config.toml
d_model = 256
n_kv_head = 8
head_dim = 32
norm = "layernorm"
norm_place = "post"
qk_norm = false
bias = "all"
tie_embeddings = true
grad_clip = 2.0
seq_len = 256
MLP neurons of a small language model. Each row is named by its layer, matrix (up: input weights) and neuron, and shows model dimensions 16-111. Each number is 128 + 32 x the weight over its row's rms, rounded and kept within 0 to 255. Numbers have three digits each.
After each neuron's rows, "fires after" lists the tokens most often just before its 100 highest values on Wikipedia text that the model never trained on.

L9.up812:147097121100095116098134081138099101125091137100065143149109164092119138163101086042143130131100157162142149141130134150135118186098101104159109136122151117121148107073123200103162103191110104137077156135129111105142133153107100096177195090103139134092133114160115157096158149111066083132
fires after: " |", "|", ".", ":", "===\n\n", " "

L6.up572:142119112147082080041119120110149108164137184121102148156073142107138138104164133133106051145125063135108114119116159072090112152087116093163135083165157139133160042118119174103123151100107131123185127135077111140066131126104153094118129143094183133158092141141128123100129119160150095144
fires after: "20", "19", "18"

L6.up465:118147144137096136159126167128163124125158100149125126067114151157150131194077172130155162174127140132119161166068210112152068163197145136176133111187151103188131062078120198162132171101133121108140102123116115133131123127150129100073155086090107113119120119101149114134144138138152101159
fires after: " ", ","

L9.up650:119161101129093115129140138097163143085194108060116064079127150111143104187134147110055109143141127080123196106128183139108077119117158158143048170147015123147156173143106145213128124145123119169144137173094153102065098158145164173143122160108161118116145155141142137143113107115134086118
fires after: " in", ",", " New"

L8.up48:156190127122122204106138135148162149154079145120108107152112075161103088157100093106121093099119139091156154091138121134096145115127127060081157186103141135137125106133148101083131150138106134079124093099121097124167124083124125128144088115119148109142088039123175133172122122074125132160
fires after: " |", "|", "-", "==", "Professional", " population"

L9.up62:160182124108137164149136130116117092150164125099153107142130125156101051136152168116237127101172119088089181126151139193099101101165129125185072105195134139136111113140099100117130133122147148092181143158114125044062116110143151193112089126093118188089188134109111177163178145057167161137
fires after: ",", " in", "born", " ", " the"

L14.up218:136086145121151138141109152174133153148149151117110128187096132230118137208075120132141131118122080106141121144122160119184071077155076138159114113117060163170165094087119078111141133097074136117079122137143139109140129071103103153102133096178086198179137146160089076123094039120148126047
fires after: " ", "°N", " due", " |", "."

L14.up587:168125119089133162180092157089115113160141082149080120137103153096100095145168186081155153112159120134113110190075176075124097090155100185171161067116185101160181179118127150105196110158156118134111114159157125160124159110137124087178116150114145132157126117111170095167139097124143136077
fires after: " ", " |"

L6.up129:157128091073080145157112105145104152125132105166129147134123102129138174133117096081113130074140147146133067146135132132104059158157133174092145131123080144098046079152026160094103119092102163118115153112094138153111128099117068080186114153083164176135111120073105088088126143152187146121
fires after: " ", " (", ".", ",", " |"

L8.up66:120111109153160138143106129133170077128165170118088157102121199128142146130124201128145141059174128107135071092147144111134114114082147101099151161131129078144120195132116102195086117099114117140099145107106083151121173110149104142136126104070175136184107107126104116076132140102171142038
fires after: " a", " St", " under", "On"

L13.up652:130102109109145140124124149139098149150105183132149098140163150129141149208105081129154118140127141130180138133137139185125128129105118131079116128150115177135076073112108115125177142131096136093110114118155070142161093160086033189081164106044159137114119073127080111169119180129145159134
fires after: ",", " H", " (", " Ah", " O", " A"

L13.up986:156115099066107120143115167110090170144088061105147136148149141122098147132064113169122098202164108132128129184100156169160120137114069152114124131091116052127059150112100084142117092108125118151130103177219125166111175115133093049181146138156189156180113163171149111165158110121201167080
fires after: " ", " |", " to"

L14.up377:136113094120175093137171177096186151158156138148201152161142127206116143118114091073163136129139085106097091115103120142095148148095165130093171109158115091037134087107177119148153176115130122159125130126159194102159133147079140081173177149145120138067183167068150107089130126075108129152
fires after: ".", " |"

L7.up504:112168097044148137128068163172152165142123141154167128145191142169131092132161145119182149121111092099167085101133152135115174128148130159109087169116135077141117039078067119087115061111107148106134146145138071087109088095140071135092179200137139127134089059115195122173096118162108079128
fires after: " ", " |", " (", ".", "-"

L14.up468:135123127146101180183118109149151102125106146098104116158094128125121160163148116113130157150126146144131107177154163133154119131137051171143111187123078107107100145150143107114108137130086108160167142183175111082121128119141111105134138125077145127130147117091144054143116099161122147133
fires after: " ", "–", "3", " ("

L13.up328:110126123127187142141153180149109130103175110129118191146123116135139114160182161138134130163116155153121138125114114111137086132089135093095100147116046081077211133157136104109175118132151168137126139153132119120124106124118113154149199129085051148128159062075144133113099114092167114146
fires after: ".", "och", " Kansas", " Birmingham"

L9.up20:169164125143109139148101119117141128086155143119123162127137233129088120117093179059117119096108151073136107197070129118110140186086170110199079163091117117068187123135152104159139111126124196088077168119176153120087111155190111164146132081072117154149159178156089148135143102077172153092
fires after: " in", "In", " In"

L6.up520:140105107186150156152148150145140144101094113123195109167153123104105144183169122152153078125123102143122225156107150115149146158185051147173149095140121088148163102121155154115114107145109159042047152107092137172100106074140156129131155125163105124128094157130107135116066119078144115113
fires after: " |\n", ".", " |", "|---|---|---|---|---|\n"

L13.up516:131118142159100166105118134127107138168082129141198169176071121151136140164123129103049170157149091127099037152106144134154086166095086122099088140136091139149108126088189092124164068130126132087122126158172058171128144102067112137123171144104144140117122136100113089065112106145168163125
fires after: ".", " "

L13.up279:153141135066154117153095113145105130104089124111120115165148163155172187141102117107153139103140159172149099143160161119157087119118185097183125143140114148165105201191091188150106140070092133163158053093125136148120094124140131088200167139088110134187121145124083109135166095128109136146
fires after: " ", "–", "."

L14.up494:133128155124150144167101171124147129119087197131108129167154134180109072149137119186169099131099112137122178094120052147141129162069156065150154099102085119105144122150092121144140121096147166166108170196214202121089074104144127127117146128130053177103167143121141124147098143128191097118
fires after: "In", " In", " in", " January"

L9.up667:155152075158156141090048102149076074164160120188076135163142073115160162171162169103190153087126090113157115140136150161137105111086160064149148185100097145132151155096143179136110109066109168108140101117114136111111135167124048130082148094039154096109149144113113089090084130063187106117
fires after: " the", " in", " "

L14.up998:153143158117118134074153136177146063159081137161114077082129180089189150160103179096124161191115166073158131162109147106135133120080103136088128157126131179190150146089162143126199147143150140133149129104131133136176213149167102085117145117096117122128052151136141127146074106103121136131
fires after: " ", " |", ","

L13.up989:077163139089180135181149146149144140153166146134141110124181172097076067137143099118114133184133117143120212105106161109109159141111134109133067148167100135188117091095145130192137117146154150137110092118173101115105164108108082106106119104158188064158113145072100120100140126084116074100
fires after: " ", "11", "″N", " is", " |", "2"

L14.up646:105141143161131182144130116154103128043128074101135116099112078057091179117103125156087096170096151127112156139171197040124127080158132166132094117163126138137093155093121144145128093120065144167159141152125100148105094152135143201119174170159148118138164088161146093141093145117070105177
fires after: "20", " in", "19", " In", "In"

L13.up560:097084137151208109221153118134116106124126100109164113164140120144149165141099100145122166154164116164139124103153088108161119178089092182129105133180124117142068113104144153158104121071103141160105125160144126200171158131121178096174114144132163158133148130057079067143138054080117107139
fires after: ".", " ", " Swing"

L13.up312:155103124089114139116112156101090118135150130100127106116141196125164094155133074091149163116150126153127133159154090037175179149127139163198145172028157127107136195149105167128134129152120185127118110126113094169137118135108135158131152079181130178053128078208150098097143166051140100135
fires after: " |", ".", ":"

L8.up409:165119129147168100067125137118145128134152166166120142156058119120136093168119117175186148132132130076154124123138112143121158075090097145125077124138090099206119080086133153166123105143120149148059077126123137106100127132100135124104128182087117106124083124133096054090086063065145068118
fires after: " his", " ", " the", " its", " their", "'s"

L9.up334:085120117218093138098137092112141177203065137129143140111188118083132084131119075128152088169186128159126159164123178110119183146158117108116092117138106155102121107118164159108155117140203127144102141132117096116143125161100118101151125101154062183139061116097143121192106061179121135139
fires after: ".", "19"

L8.up84:129173112137135179146113170155107173143107135110142136124078104112058060171095141091156094070154130136060139107149107123143183130082135140135190164133124111061145121124151092157126085051139148138126152139147160198102154131184043141103163110134174132130155128131136136106096145068103121138
fires after: " the", " in", "In", " In", " same"

L13.up238:200133151079124178206101154120149101123178138102154129150090125135069083148087150045155145151136111135159186093055086129157153094129106153083175140114136083154161100175145098143111130147132138147144107113152113072112094108093071106120110096125133083160139039133156108164073113101123113137
fires after: " |", "|", "-", " "

L7.up18:125091090129125062136165104057144127120129188096064171120082119000142151132134157166119111163160125138103131187102101104114108127081146111163173115132057105073176089100142142150147124170119125153112118056136112115090139179110096118145104155147196153139064124166118134104124102080146098100
fires after: "20", "19", "–"

L6.up991:138118095118205133113093127109092121130144141121085118139151154161122133100086109083120155151133137146117131137111178146088065139119089072125129109085113150150061107169088162163095159143145134186095161131112127149142142121121127161148169179128134088106135119126140099182120085133154139099
fires after: " ", ":", "."

L8.up318:153073115143140124158109127187157154131137091119183207160046134123132105166197163201153156129079140090197121167162154110146109100097131108151155088185133101134077111150119182120139144142115115114077128166100132154122134112123003127160133097138102111061102134107134136106120053120117094127
fires after: " the", " ", " The", "The"

L9.up472:180144079108129097109121171113105108091083124122126123111118070116103146136113137122139097048122110136097106099152103184100160151122108119176173147182158143079102162174173135112103150111173132090174161146120145159104124151145152140141088146093104175171144119123165162120142114067081100102
fires after: " in", " on", "In", " In", ":"

L8.up703:164138198128129111135164131089152118119150138135122129172164105134156125126172123079130167198113096125163064159135120094135096165119160087134120140098163111136133077093104104155126126166150110092133077123059131131109140150107088100124151128118149147165143080155189143129116142126126087139
fires after: " ", ".", " St"

L13.up282:126095105173171186104120099165135165190069118177165136162125148125175104128117161130134147125119122070100138135097151113182129154178103161113081142136167112100105099106148119143114078130132128128120105087129171083164115127098053098126087077103193082142137157089157085130143152120143134138
fires after: " ", " the", " The", "The"

L13.up430:090084153153125149168134138114173139096078122198120118099106130117147106166146140113123140082131106183112149218125148106131073126185171128127127099154115137064188142103151167132098078149132137094142068134185114138077162169120143110151123123142113157184160122133127066153107108170164170117
fires after: "–", " a", "4", "7", "3", "2"

L8.up754:091091096114112113103127196106178083165121147154188123143110089113142164133172109239119132155166097128097175134119140155133109096114208195147175071181151096103120110141146168152152121085139179154128091126070143226071145101088078138144162100092096068138152138169129149133107114127097115139
fires after: " the", "20", " The", "19"

L8.up358:110121094120169166151112158128136152136076128085146138154091077098095154184123094152083155111096106163122122065072118152146099119076100140148160182131159068146104070114147131124168147122120133130067136145089101136142169142085127161142213120128134134131149114110190117181089109147197156134
fires after: " |\n", " the", " The"

L8.up209:122141138131171124157097129143159113163100136131168106125130157124127123156088109146069167087037163083150048076116133085154133130057091140115126144196167063096100087121144198129138097056152153114126090134153114127178136113140061165093182137128111100148112127097127125150114169125125129098
fires after: " the", " Da", " The", " T", " Gas"

L13.up110:083107137139164140087136102137158095121120210146109185120201140129118095145131081092154138113082091120116130105136191120163139137123125131091121078147121134187079119204054161116165144147151128184083103135077119140166107088125162091165181105147114193071097126119083122149158141116095121159
fires after: ".", ",", ":", " he"

L9.up29:133106122084127064114112122117133161062168159106154130141138131166160092118112179025103087129081114083125201123156147113198139115107128092166147105054102146148152155212090087144117144144143188075122141116131096079181129176117084123078156164130068200170180150174151079117127114084143130127
fires after: " in", " of", " to", " and", " born", " from"

L8.up196:136104156184101145123110097126106145124041176109152121105109150106118136107104162079166111122128124130164102130170129147139104120107103107100127117122169120193101099186080140140152136109063148140110177156107119126208085130133022102141165110116117108143120153147147169089081108112103126210
fires after: " the", " The", "The"

L14.up849:116123171139128146167145109146125118175135052179149104139123125120156100128149081141123155184116130129113127146158100138150085134038160134130068126124086170109113123109168085115189125139165121068155149097159050159127150121097134076149189117121044161112145104097106152176139083151108127115
fires after: " ", ".", " Swing"

L13.up385:147105151111146084147171193132151168145119116106168153108155105180117131072175179060175131125133103191140057130144154157097133085130138186108104115059131137118122130148087119116151101090117137172122087172142087124201154169066095089107172114158147129158156102070138087106139075091091119066
fires after: ".", " |", " Swing", " Turnout"